{
  "n_layer": 13,
  "n_kv_head": 10,
  "d_mlp": 1280,
  "positions": "rope",
  "rope_base": 10000.0,
  "attn_scale": 0.125,
  "parallel_block": false,
  "init_std_qkv": 0.022,
  "init_std_up": 0.022,
  "init_std_down": 0.0,
  "lr": 0.00883,
  "beta1": 0.95,
  "grad_clip": 1.0,
  "batch_tokens": 131072,
  "dataset": "wikipedia_en"
}
MLP neurons of a small language model. Each row is named by its layer, matrix (down: output weights) and neuron, and shows model dimensions 288-383. Each number is 500 + 40 x the weight over its row's rms, rounded and kept within 0 to 999. Numbers have three digits each. A neuron's up and down rows have the sign that makes its largest values positive.
After each neuron's rows, "raises" lists the tokens whose logits its output raises most directly, leaving later layers aside.

L7.down338:464454519602504464537470465562471514481464486519399541483512468507570522448521517514561573538471562448421427555493495482463512495478518479553465541537536527533534484481460430453433501452537551487457452516479509520489500542461436511558466489479463450493487479498446435429532534494422521470
raises: "ition", "ives", "ator", "ment", "ification"

L8.down405:498468457600524466466545472424465413578515481489526505510520557470524468479503551524497533504476525544532504505498451449505483438537521487515571552581539515571502459520482490507477473493491503493506523470511421544471459555478480444478464455491482544492477496518522575436478454472492468519
raises: "ly,", "ly.", " records", " trains", " acts"

L10.down625:449511569543562429482492507533495525485546507515453489446456473522579510537576555496502414522515511485545509439516427512541538479582481508505429532499483498512527504454550469481475529552557475489531556460470582554493488572425574568400485462452463509534543487397500504550570537461548393561
raises: " speak", " spoke", " Irish", " Spanish", " English"

L8.down442:589468483468514458523503505496473591545538540490467499518514439503494491430479479523429498484506507531609590508480550598520523489462459522518565482522532482469511522537411483486466569482459508557536533494550475563458514491471485508503489480540478505522418504566457467450514524520502520558
raises: "let", "g", "na", "gr", "we"

L8.down1078:539458493495460477500474500525534507520491555424534449538531445483516509503459532529518531468492465517421551445520495465374464439462491559559496512497579447517546520511534581530480430514580514468472515477548499529533505489555485497506514528441461507505507452450510467524488511596456458504
raises: "ing:", "ings.", "ings,", "ed", "ings"

L10.down175:442504448495614533573517516504473452501469522502525519485497447480469505493451465482463508514537497539446517584520546543532501490497483553481486532500519559460461465439449465521517507522572472468551419549448534464496485469497496478458471457445496328533490515560547477529516512510537581559
raises: " California", " Europe", " Canada", " Japan", " England"

L10.down557:461498457470485496457500469558464529512529462496436498598555579474473485567552548500432490485464501581470465509525489445474469564536500445514519551453501431492472523435434544543501529547542491472535448470439443483424539466556512468508433507464519495575459449438496498478443545495587424578
raises: " A", " An", " To", " I", " At"

L8.down1039:512459494579478479546488498492526559466453516541538528543481486532515494608474470496379496501567481520583516531524465498468522501576523511449513527457541475469541472543540484521550471567526496478424511492562513532469532496530510517540533438490448473502487481509543501393528554504505480463
raises: "ev", "va,", "in,", "t.", "atin"

L5.down62:520498502475437434497466493505543509551497478563483470554452561419496523480515514532418470529471491523504484577469473503561477489460529451472518439512493446501536471546508495512476533541486542462520513466493483430471574564498474446517487486502594441516502543472490545540520485578511600485
raises: ",", "al", "ed", "o", "."

L5.down334:538477494465513572489505498571511539511465556445420541457463541541468502472492478483473518582529604537524505615486510398464504472514559453449526467477457500513486503523426527482545518512551548523549521480498512484477551484564520477545507509531473488521481485540540480476532512516490532456
raises: "load", "cast", "put", "ments", "ment"

L10.down210:496532506575521512485448485492484552444472539450487539452482555436549496450536439579494586489530528528459478467390517486528495531528539524502534594508546456486532506493537498540451464492575467508534515476497506510497588498558522473508525486489421512454484511501438438492471547474524499511
raises: "1,", "63", "88", "4,", "2,"

L5.down549:468492518421399523572472517521525524489501461537487486489456477502486525509431473427545530543473484495518497474514464502507505463517481465470532490472581431441538518528501465477531543479420524532458465485507565429508433499444472506474533464438494518458454482467523507487516522500462482449
raises: "ed.", "ed", "ed:", "le,", "le."

L10.down381:433476517477570425443492511543467517426530600464460427494529444507541536468553501456529486530466542449438463492495522539507544532445464468585508477482464496508563529492469516495488482429476488509527492450520492530522532542442504564566454500481553563477503480510512515526517449497511544496
raises: " 6th", " 11th", " 2nd", " 7th", " 5th"

L7.down476:471525512437537477479480480442501511445491456541471511546537517539569535559474459466450440477425527512476475532508471520479443560542518488461546504476470519501528534439462485490485485468455398446476492494489563478526540466474491552481515489480499503421468504524506578479477538452416475476
raises: " down.", " down,", " down", " away", " cost"

L10.down468:555517514515510500501470587444457526477530575532511484536496525574510499545530543554545497564427464441455534519484514536504464522512507471486447498541489375479437501521544563570506529532495505439520454546529519563571556450483513446490496577498555487555491495508551447527425502475497497542
raises: "-Z", "-R", "-T", "-K", "-B"

L7.down781:506491420462467547518591550449491491503553548508520567487416507524448509526456473462485517433500462498502466450546473487519448539469540466519497526548472473548477486528433501450495502506533494540479517511603477492493521522408397508522490499446516474585500479501553535451543539459444492494
raises: "ings.", "ed.", "ed:", " them.", "ion."

L10.down323:522530445516453495522565543569539499488455589518509521508554473469556503451528495520495477489573455467524499486505554500476512499487566480470460517492503477504512427480556490487589488448544515531497518550472485470537505485470480518500475526551544454503504519539550418539545469467488499493
raises: " of", " for", " Of", "ston", " effect"

L8.down71:498550480499479495482452469497436498512464524475473511475528492506506453499513490576447494487514554545466451563440462518502518551528429462469487553485528507518527473528464561452543405471498538515508602496535510581482483490519459463551557539455558523547436510553546518557469548506553489557
raises: "ric", "ly", "rid", "led", "ically"

L10.down732:488522492475488469499448537489520458521549472426489462519561577486586534488470426527490535550418512483477447534488501518440516522501500469538542557596468546542430429524518524470533479525500489538491546482550499483519458510495470457469527509516498444524503555480516524477490472483358452501
raises: " 2022–23", " 2021–22", " 2020–21", " 2023–24", " 2019–20"

L7.down439:486525515598436502504488426480439498456491487454519459496447397464484528557453465547473385473571476525540512451575489524485518551523559490499455516461425446523582552547591505504568576583485439549564452517493546547569510569570470464518506502490544429485506496553548513499529547463499462503
raises: "na", "board", "iel", "riz", "all"

L6.down1275:538437397489543484468427517524461407463494437606550461566494506524487454577488502486520465531512507490471477539507521470515464568474527475483468520530534462488434482491501502443468524559468448459554538501528474438481456503482490505514468563449545548486554489455486486485494559540518482513
raises: " than", " whom", " versions", " headquarters", "etsu"

L2.down1140:495590560497465456537523464557482493515531548500543457441563565510449516512436503482468498491499505571509479498551498506415532484512494508516502472457422452478468546548589515499577422426546413510446523505510543436454457549511477482556454473522546474525581536511553470492502494541516525445
raises: "ids", "ff", "active", "ş", "q"

L10.down729:493530542481470468438478497516558560487533509512509526512464560517527528502469502477531489506528532483496490561445554478538525501526472553506529504554498544502608520492503468426498424538532537514514488469524515493532506519550535526480467489498490497550497540466488512496570453498470566427
raises: "ant", "ant,", "ant.", "er", "ants"

L8.down375:467567530428468453501448457489524462494490541600414481496448562513528445460520481505484487506530512447436461482462496548454489458477479567471491481541467493558490491511468456464565551472478472497503532502486499471504469550533558537423491467512452510439508516494446468469505570518505503444
raises: "itor", "ently", "ent", "enz", "ents"

L10.down293:529460525449444478549461489499431485449489471475478446517473465436523503574582471459442564494483483511433510516463493532536440395591451532511494477499410458465486517458456525508477519460443510498500523473524489532507562439459512451536519483480507511477549450519461439517569467512552544503
raises: " comment", " observ", " writ", " critics.", " stated"

L10.down950:462487502421537500513568405528488494464460569487491497501483559482448526517557474521522433489516593413460484513457471466517448487501452503519499465473557448482490505536565526484500474494437414454481510482442539447536473512468496517511503474530501470473524539521507456507418453529518511492
raises: "bed", "s===", "ve", "wick", "s,"

L8.down906:508469492528453519499586453434465531480529538451503460459464560539596418458466467492519442477540510508487589451503524486554487597561458491510466562576483457549469528491504564497426446507525506454511535483498426569525544468526446566578529497470487541472459542526475517471521494555446422500
raises: "andan", "and", "ith", " Telugu", "ann"

L7.down556:459482518447477512533503437533498499536520469482428563540535434529505500443557480585523426501511464487417447521479530489482517609529510479501586467538508472557520551532494545473565553527515458496431567467477516572524469488564531489510494532498514521521464472383441461431512538478507431551
raises: "s", "iss", "ens", "wards", "es"

L10.down750:504526521466439530589565469523485514477477502559502530525486520489446570588497430484499562561435514500488457478429537514451517495504424452404509560478485569560458407530466520500443539605542424487501549471460478499509522403495475450479468477477486473498476532482490520486513494525543498491
raises: " running", " runn", " coming", " receiving", " going"

L8.down555:490487468427498416518560460477472503499514435485463491516524458537455504533486521562540510488541521571511463515501517558490514525493511550475497498487507590486441526567504556534540478512440493522450537542505524486498588499554493478485475571507436497485430545483478497567420554445619479580
raises: " death", " completion", " existence", " arrival", " release"

L2.down518:430596462551592454487455493531493502469434564561589458514531474461555500534449461593536543468512508511495588543511469440457482505491487511468504473527478407507536480480517523483489513470509530464476524502479532491450466521524466538491499487495422483525567367574521493543461524513498531530
raises: "ence", "ently", "ater", "ence.", "ere"

L8.down585:501565491546423457500499533588451550481473521374520492486447490506459600537535464511452479522394572502515468416436497496486559462522554474457488474434464559488506487526518483505496548514458549559478590503528508447547497565504447478528542491471506480481488509509463517511538520510418537532
raises: "arm", "band", "load", "amp", "ene"

L10.down413:476499483478494532550509563544486577452440526466438498463563495435474507498522437446553562499518449368509468466487505491412508495550555517536488439432505482549533524485531517522509540514525470502496459515481487463488469434453542500458496436509469513410535464561501527472440501502480442470
raises: "amin", "ages,", "ess", "am,", "am"

L10.down408:515489465559535443471530539547491533516485439458525460564493552537494492541448511473471437515496535481417411467472492534551542545513519508520519542497550409479518423490365459448446482440476473522529437462451547494547424451528520431476476541525480464450506477443436555546527532483559477481
raises: "mas", "y", "y,", "ms", "min"

L5.down311:552493443408461497522516548505486485491436598473412570470480481461460482469526439524474527485416479545479537506563522492568530509515471551497472516527419447469527531523470458480546462464460474470510479487482488474523551503529495482559586452509469490463521495551490459525512458547487455547
raises: "rd", "ages", "age.", "oe", "age"

L10.down313:563502458466439437542511458458557395508491539569517533456546504545542520468488509483521476485515491544452481494524439511439480425463419534548525492452532492498453513479472531603450509494513569491493514482513464510528551480514453535489508437542497477441544495485485440464533448470528512466
raises: " among", " while", " as", " whereas", " along"

L10.down367:522560533527543494489511475536542568493557377493485530520473557544490507485489434475494417466523493483561557518451513531420509552506509561442536518407536493486549489486506539469556543474521595509497485533462499496476557597487532468522566509597508535484554477576526475530485504458535439536
raises: "pen", "ny", "gan", "ling", "min"

L6.down357:578519523500403518489531410519548474454527478528511539552569504501539517490457551501465535448467507522516509521493522483434450531421544481474436540523446527482506466477492535457449503512545497493578470461487550413501459456503513553432514525498461457502479455531482506468454573491573544465
raises: "ation", "ers,", "ers.", "ers\"", "ers"

L10.down36:518423500490537473490511475467472475543526518499501570474538496524422455495599488543473519433488561528490506572420413527498456513580460477538475497531539596458477566551553426547547522487448518533489509551533461513538544510441519516505504537499488459591517410501489491456478531495517411485
raises: " was", " progress", " became", " moved", " had"

L10.down607:522520513475414542455462478484494467474501519415482479500499555574473537540502520549503550543573519546486543537543503592487493459456479605543431501488547496479484491526518499526477500457524450412445443436504579476516503527485452558434443438506482488504450501440465513499484499481469503466
raises: "or:", "ors", "ants", "ant", "or"

L8.down5:458448506544601476489547469506515488477480434595495511521485474470385525469502491559484499483491503479485497512490497496499566468478526486494459434533434524445518484546419489457537569491513564447497487446536528565502494461523476555453476461487541484426446512479449462515465448552468465548
raises: " friends", " friend", " ally", " success", " wife"

L8.down523:550480513506500466462530500547434559535580476538406555489462504490511510573487479536518500533492487541564494480496460482450473452485387526461481469402479479576520479521567476516481501449481542566426499474418455497481527524510527500479567524473490510498524603529506443483590506520554401460
raises: "ith", "ative,", "atin", "at", "ud"

L2.down770:449539500531508492511503488507547520495488463438456492392546499494480502559574528515504452523449427590477500468503515493551543508539419504501517542452460454479515566466476497533460485461529436499520481521522441461431463526495458509518454528537483475549544550583497514497499509472503561513
raises: "sp", "ten", "cast", "to", "sc"

L10.down320:503487503441558529508538567544465425452437555525443493604562488491518532551499512517487478484477520548505512510450541538527483494553499474538442550551485546479530569522513456558569524455541513566458492462493507524548539416481494517548511490530518472451471555498542563497486506539484465552
raises: "ist.", "ist,", "ist", "ial", "ima"

L10.down157:473517457532552579483483519499364461607512430497434444507509462560517470447500497488460437446552506541518427465419496447457565547482523445458448510478532464520533491492463447427497534506533461486506498412488467465437471519534505536520466571439529455471422494504453454492517452546482498538
raises: " .2", " should", " face", " neck", " model."

L10.down1165:479487491467590478527486507620451488523512454460528532558472454395472595469468445447415496513514482503450500463497522505512520506551508551508529562501482463527467520501478465481446554472505516467530519403496514475522495515481503508536513446416589500498482449435459483533496609526513470527
raises: "T", " –", " —", "W", "N"

L6.down607:512463468578554515465479542466503521461532532509524515505572436448538503465495477488547507499438485520512428503502548513537554470474549493446605421464565512432556487500522536505482423540517511544479486520490483517405497553512481538545467503517537458459484507446499480457469530545535476439
raises: "rian", "ré", "ries", "rain", "ives"

L5.down614:498538590626495541486440529513504465429504522542515489485475450504452480558504462482520532507544423454456549512425480462492456523499578460522441534517449507489537495621455526548536438497493487535508427521606446458485514505484472566430503507581467420503435434507522464528490539552529505495
raises: "ers", "ition", "ing", "ed,", "ers,"

L6.down39:536461515448481493505499571457510487510562533513473540422494532485539521494533500502473499513461477478490499383431487481500494494543573471522530581538463455487462490477496477502481466495489517517515520460468464494541445488499529538521457512453493552499529493534488530505500470519508464485
raises: " it", " them", " him", "ore", "up"

L5.down476:496512480455487524524491527519486539478535510502519455468534493496540555480457538531359440484537571560524479482501475519467401562462559506554482477495523521448441506480484513498539475460510499559579534532512505506402449483488496470501545496508455509480549518477540466463493487477506585590
raises: "!", ",", " of", ".", "..."

L2.down734:528405492515473515448484461452453444510536462484541501535480527495459512531451505517496523527529514533582483517471514468542478526526477440536461510507455515482499521460531486433528519499503501489476510572531487497422424489479556501512494485384498473460528523506518534520476504476524522459
raises: "izes", "ly.", "ized", "ly,", "ty"

L10.down925:545458505564533469485547450504474510420474531510556491459525516502530522560497483467545495444548416545513538481577468443503491498512505525606542532448531544498456481437476528509439434575501510513462459481494495542467516470485499521469571507544560493496416464551528469531485536476484529553
raises: "rov", "ros", "ena", "rol", "ria."

L10.down1194:482505505509474468520596531454434531468495497476538455512471569479543537505412530535480501464498549524469508584547481517531499519494525527476544493508476422448525486549430541587497487500534547541542445566515580436585550494501491458537423472495487497566482551578447550511492477437435520469
raises: " 0.2", " 0.3", " 0.0", " 0.5", "etic"

L10.down401:556466558528494564489513490511472557538485574506491481512502488584471477488493471551530436492491479499479459555498421437531421542549484486527510437556521379523487488552510493449456498539543542521455467516507435438534498567544502453567456535513461505468423463537508428535516453578498496507
raises: " D;", " W;", " L;", " 5", " 6"

L10.down536:531439562479446495476521539585549512436492493507544461455523529519559556472509468455522496491555485432458473393477497436492463449430476438545479451539438509487562567513452503518517510476468557617500457515504481501587451550498485516507523550501501517464495494534528481504488465485510482433
raises: "ken", "lim", "-up", "oles", "lock"

L8.down646:501517497506587492428511483506388542522460495525514579564490494504508479469532549466512574515456535501498473535526506565498502433438541503434529555508505477556555519556588575505487473468481415500468501570479491511591508521560466531439571531436504535522566542464498478468495561473512478511
raises: " other", " others", " other,", " others.", " others,"

L8.down970:498467540530484532546555468518516479472501470561543533563564480488551536491456490496514503469471441529520458456494447463529514572443485523416526512437536452518542425510554500487504494502522540524498473436540424563494418499503513493425475484487511479481515526516389476545500469451419438453
raises: " formats", " classes", " methods", " teams", " routes"

L10.down1001:422508564435438536432414538503504488509544593521506492427463506493513533544462564500496524570489551504554554495562536592504475468493572506529490516483419483545486503463562517513406410459519454481531521506529512527543459513459501539425499529513455494456504523493544556500476508502524421516
raises: " other", " other,", " cont", " competing", " mov"

L2.down1130:459523523501539465499501474466476529570494545517481435499549561513433430473564521509446525443463462481568400555614545502535541515506518519513489487558514520519525520505582526507457431548591504589488560486464464523506529449554469506500459493541498534604577513470546521510442517475553502573
raises: "ly", "long", "ly.", "ly,", "light"

L2.down956:497486522522524488498559482517454517474456466485524485449580532524495527449541549549481527501569489535495468502532501542508491495531533423527492449561485440514557515571481422532509558474444525503506479623436490494491456415442476559513487557496490560419536489462488500531542534554522545488
raises: "G", "BA", "I", "e", "F"

L10.down573:467523470509513477469501490504490449508491511453474509503539494496475532536562493524557505487538541503494471536502510491465474513443484549524493474537558457480442515487527500513539463421402519515547506481539504514492531414499433512456495532535527459531523541475454468473499471499395525454
raises: " lead", " teach", " attempt", " influence", " prevent"

L8.down1048:469547526480478529479461468427450489530495519466524484552499487412483551530459546441494515478505523581538531493456491450454562449533578463479486423475563499494568500505500521492499500404515479567623538509498486488522462493548490517460495406489470503521493513539477519574474514545481518477
raises: "ulated", "ioned", "cluded", " place", " place."

L7.down151:480506498579509445474402565450518514530458488477523548451525508497487530532471512437435479523430452506418557494453503490442524495561517489509431539452448491483530568499500553550479509461548513460498450448448528523496457510470521476444456516514466475484485486464470478483443482496551543528
raises: "ation", "ation.", "ation,", "ment", "ative"

L7.down603:493495549570462465446491565471508531446514440539554478474509509498479498507507515490429489443509514474534569445541504479471515494468498487540525473420501549536503445465418455492496496467561568492493496491510571548450523572488464517519517514483519536485502551458531487455441432504460563538
raises: "ca", "ka", "chi", "co", "ros"

L7.down825:547542480447586483510509475412491486488510489466474532482545474548555509495503459491441549549453494554526479467490518479406501546505525430375449486476485520515427514506475503510488483459525500507540472450472462440473513501492546499558588543451487461560443516497557463466467526536517545473
raises: " horror", " soundtrack", " films", " film", " film."

L10.down469:502499474487521534472496477506467548509493455447497433541530482469497476500456517527490453532486527507503568504499488422463497565478497514508523493507462489441510523424537514468512528506432476591551443525470418525508471505530440503427486544541476510500518484508503522513521451543563514528
raises: " million.", " million", " metres", " t;", "M)"

L7.down1046:593458453518531561511560498517515473418464510551442459517477498529488493505472516509504526502482615522456523515474547476518303468479479472387431468475498447604530462449478520467540513485559500488471499485450502526483523505548486486498490529470504519507478459492547519504483543483513527506
raises: "ian", "ently", "ence", "es.", "es,"

L8.down177:551530599510579484487507571534455525502491498493457495464545483507592583499547539483442455488498541553464510504519529476504521507513538527512510545514518526549404473529472506491472491578459512498436516448455441496556494585507477505536479428490509498557486555435510514481520565491439493454
raises: " brack", " teeth", " black", " steel", " leaves"

L7.down405:428509575522470531592459479445459479513407563471522508480491496551508464481566463533436495612479400525470452521494461539430565446503522512547490497537518483455445493507456486566489506502489531518421447472532513495440456533538485509525372506529530477454455516524495547565510466411507521527
raises: "rm", "ry,", "ry.", "rog", "se."

L2.down935:609481502444559516543507502499465497530465548493480524481525556472478460504448477566515511515477481471535498550459475480474482475549429512440490546507533534445517414496498569546492514449480499575503593476533525512443523558456476508482491536467470513412480559597470504488454500446512483535
raises: " enough", "ly,", "er,", " amount", "ly."

L10.down753:442518492515416553479524503508519531510380494533540557477524503459541507495478479486516531495470521472544475532574408503528519538479434363499474522497435461554498493505475520492481502467493463562510434587448490507458544577469524504449568533519476557509523453504450509500496464455530531500
raises: " by", " that", " that,", " information", " By"

L6.down1263:462444533501542469498426503501414535534447491488505511541460475512455481468553499477448461531505479564518528555488521431504588480521537455509452489529514501484487483422470452506469547520512462521531419480555478603550435587604429559551465508514460463500489470530490505509549481501520462449
raises: " sons.", " wife", " friends", " staff,", " fellow"

L2.down1259:439501494507545536437544506482453531474545483548494513483506516410559590459521473528497509521505509491545452493521438495570481547474408504499574517446479530480459563448478494404519455412536505515508486481505497449542467480520474429540497479547472526489487494517462418513460447499510522462
raises: "ll", "ight", "x", "aux", "ores"

L7.down716:578469481522513398508466425486507480507545489537437471477526454508564478433425524452488519498577533519511499438563511478510424467508422494487540580555539537455514444508503499560525514475505476502550456535484507504465605488470481521542508516511539530530538425456448518482500474496479485495
raises: "s", "s,", "s.", "s\"", "s:"

L2.down296:525537534477527505467406560491477480541524515489499559527577496459542484487604528537469560555527447492548469474494507434501480507539504482454562529490609513501507479491478520533462536488450564530537494493481548536451459524466494501535541503503544445494469520521527519429434496530531523476
raises: "====", "==", "==C", "===", "===S"

L2.down785:504483577525535526472448499561550482519500513555530528479553466483510453507454430427546488494580518465493410415490507535550531502482483477523502488482510500510474463511509504543498485541546508478512468485516476469517492552584538419452556408439459504464517494539471480489516493441544468435
raises: "unn", "ame", "umb", "ending", "am,"

L10.down629:456479529415492583508503571509464517503578509530536527528484461495495529493512400525613494419513471506512473518501579499497434513519518500546526417536519494409545426508536442480575514537541475414539526460410481490512452520516509572490503494533528495532481525435507419552470531442488516479
raises: "ites", "ite", "ías", "udic", "ite,"

L7.down48:534494506506478488467408525500484448511463500522549476477538469423492473459567495477529484542482489499558453492599510498481486581571484452516514494519476453493538495539497508449548473443508475490512503583527528521451517510470420533486409451509448537547548509552411487563458480480517488483
raises: "ly", "pha", "ly.", "ph", "bed"